Weights of a small transformer language model: width 160.
MLP neurons of a small language model. Each row is named by its layer, matrix (down: output weights) and neuron, and shows model dimensions 0-127. Each number is 200 + 40 x the weight over its row's rms, rounded and kept within 0 to 999.
Before each neuron's rows, "fires before" lists the tokens most often just after its 100 highest values on Wikipedia text that the model never trained on.

fires before: "| ", "(", "is ", "was "
L2.down334,217,169,261,266,132,180,129,250,175,199,124,264,214,229,136,150,158,218,185,120,134,220,194,184,200,203,213,188,252,200,162,167,234,226,161,169,141,246,184,239,214,223,122,255,140,269,211,236,164,215,143,179,204,204,174,202,192,201,218,137,240,232,228,147,165,80,182,243,178,188,106,190,193,238,113,202,198,265,186,179,239,160,168,223,256,229,187,188,236,173,211,177,186,219,236,171,189,213,223,159,240,238,168,198,200,238,208,220,191,178,147,241,231,172,238,217,150,145,182,206,226,225,131,200,153,207,189,174

fires before: "| ", "(", "W", "E", "ed ", "\n"
L7.down432,203,205,198,181,204,136,167,140,218,251,197,156,215,260,176,163,198,247,126,169,219,116,203,218,188,162,251,148,208,140,212,259,148,236,247,233,213,160,175,277,185,203,219,225,189,143,150,308,175,263,191,207,287,206,213,205,240,185,193,156,175,176,243,233,190,155,176,197,234,154,189,281,189,147,87,173,204,187,236,203,268,205,182,148,228,229,242,228,256,178,175,236,140,228,194,237,228,237,226,166,167,204,260,174,232,161,215,183,229,228,128,175,223,152,158,213,207,226,223,215,190,207,154,166,185,175,213,209

fires before: "==", "| ", "===", "== ", "- "
L4.down687,219,246,158,216,215,239,214,162,234,196,241,214,258,220,252,199,164,115,210,215,215,204,190,277,215,158,203,162,142,146,212,229,181,242,221,188,214,255,190,176,166,205,202,198,143,143,250,131,178,191,163,227,247,142,199,164,261,190,149,221,191,200,347,191,229,224,208,201,149,222,159,207,206,233,226,190,241,192,231,218,189,186,251,261,203,175,239,221,175,250,207,170,141,213,240,180,230,409,209,182,276,197,159,248,146,184,202,168,211,221,126,179,203,141,229,192,206,198,234,168,214,175,222,204,197,153,215,245

fires before: "He ", "==", "In ", "D", "She ", "- "
L6.down554,236,228,156,260,247,217,226,180,138,211,147,270,239,179,184,209,243,222,218,253,213,170,223,294,169,226,177,231,260,246,221,228,239,261,186,176,248,287,222,141,227,154,218,221,166,229,229,226,237,201,188,228,162,196,181,224,154,262,150,142,257,181,348,227,291,153,169,232,199,162,245,178,174,189,165,256,184,231,228,181,240,199,96,176,197,186,188,214,219,189,244,233,191,186,181,230,154,271,261,183,215,199,169,238,218,194,197,178,148,210,148,182,262,227,218,162,195,208,225,218,186,257,247,129,277,226,242,205

fires before: "===", "| ", "==", "- ", "== ", "The "
L2.down542,222,176,200,193,308,206,254,188,221,236,235,211,185,187,139,219,220,223,186,248,193,241,267,234,227,184,230,195,176,210,261,224,183,253,201,265,226,225,229,149,170,146,203,218,170,162,324,241,146,205,150,285,143,151,190,201,241,186,161,186,202,205,292,176,241,198,141,166,226,231,261,190,209,194,212,208,251,195,159,211,199,162,180,163,146,233,151,262,202,169,187,164,220,215,257,214,167,241,235,227,213,166,267,217,127,205,220,219,180,237,191,146,198,183,203,223,223,220,180,242,190,170,216,235,193,213,220,322

fires before: "- ", "(", "were "
L2.down437,183,183,213,182,238,200,176,229,242,177,179,202,205,159,260,132,186,223,196,154,152,234,193,190,130,200,272,103,216,195,246,164,234,198,196,160,204,153,225,221,200,238,170,165,197,225,241,271,135,281,166,172,222,153,135,172,281,215,192,193,157,182,276,244,171,168,222,220,150,169,158,165,155,198,140,169,188,179,239,152,229,151,241,162,221,269,191,176,254,225,182,200,231,263,185,181,228,267,210,127,268,216,217,219,208,126,262,176,118,231,177,154,167,205,244,241,221,222,205,212,226,172,180,189,160,192,234,95

fires before: "| ", "- ", "The ", "===", "In "
L2.down349,228,147,177,253,203,164,216,278,249,240,190,277,250,258,187,268,186,176,196,119,138,256,207,229,227,182,180,194,203,201,235,228,265,235,187,215,270,170,203,147,173,184,254,194,243,175,273,208,210,245,168,192,170,146,205,237,228,232,236,220,203,242,236,250,180,100,191,189,214,190,220,197,267,211,156,214,214,171,197,192,205,202,171,206,200,272,183,232,184,218,273,194,171,120,219,186,185,245,183,224,244,198,161,182,114,233,265,125,240,269,180,167,254,220,184,207,183,213,234,197,209,218,213,193,133,111,268,251

fires before: "- "
L2.down105,211,244,212,181,295,212,223,248,217,182,218,164,224,179,257,166,243,173,174,163,221,204,183,232,186,206,191,180,236,172,149,230,175,239,231,162,191,205,201,242,157,182,170,182,206,158,162,186,207,202,206,196,264,179,195,167,207,200,181,215,154,174,261,209,218,196,263,207,224,138,176,253,159,184,221,233,244,218,215,226,184,178,221,221,223,213,173,190,138,265,224,163,220,213,128,194,196,433,127,182,268,192,170,204,175,173,245,200,161,202,128,182,203,157,210,210,179,200,188,195,190,182,245,151,232,239,308,144

fires before: "- ", "\n"
L2.down160,188,269,162,188,217,215,241,205,250,175,155,200,142,216,257,137,237,174,199,175,221,198,156,249,188,232,263,221,262,222,195,249,200,216,176,193,206,204,168,229,240,209,169,183,221,196,216,191,199,183,235,187,253,158,216,95,272,135,212,185,148,141,320,223,179,173,172,260,205,141,206,234,214,216,190,193,197,172,183,235,149,171,209,187,203,217,189,164,197,188,232,229,214,213,100,145,165,370,181,189,227,134,153,192,184,160,211,210,141,229,149,140,191,190,221,168,188,214,125,158,222,189,186,152,191,198,341,187

fires before: "\n\n", "\n", "\" "
L4.down533,156,135,181,167,200,200,209,173,140,194,194,178,71,229,202,205,152,254,133,227,179,204,189,207,217,152,242,237,212,168,252,224,164,208,170,153,194,184,186,218,204,259,174,149,219,159,156,145,189,168,166,185,208,182,162,137,190,199,257,230,184,185,173,193,158,179,199,209,173,332,205,239,183,220,211,212,200,215,246,197,182,207,236,224,238,179,188,155,237,178,232,185,196,222,249,210,99,161,175,108,196,339,191,180,224,182,223,243,185,197,118,280,258,225,198,202,186,171,269,181,214,237,223,142,227,192,229,191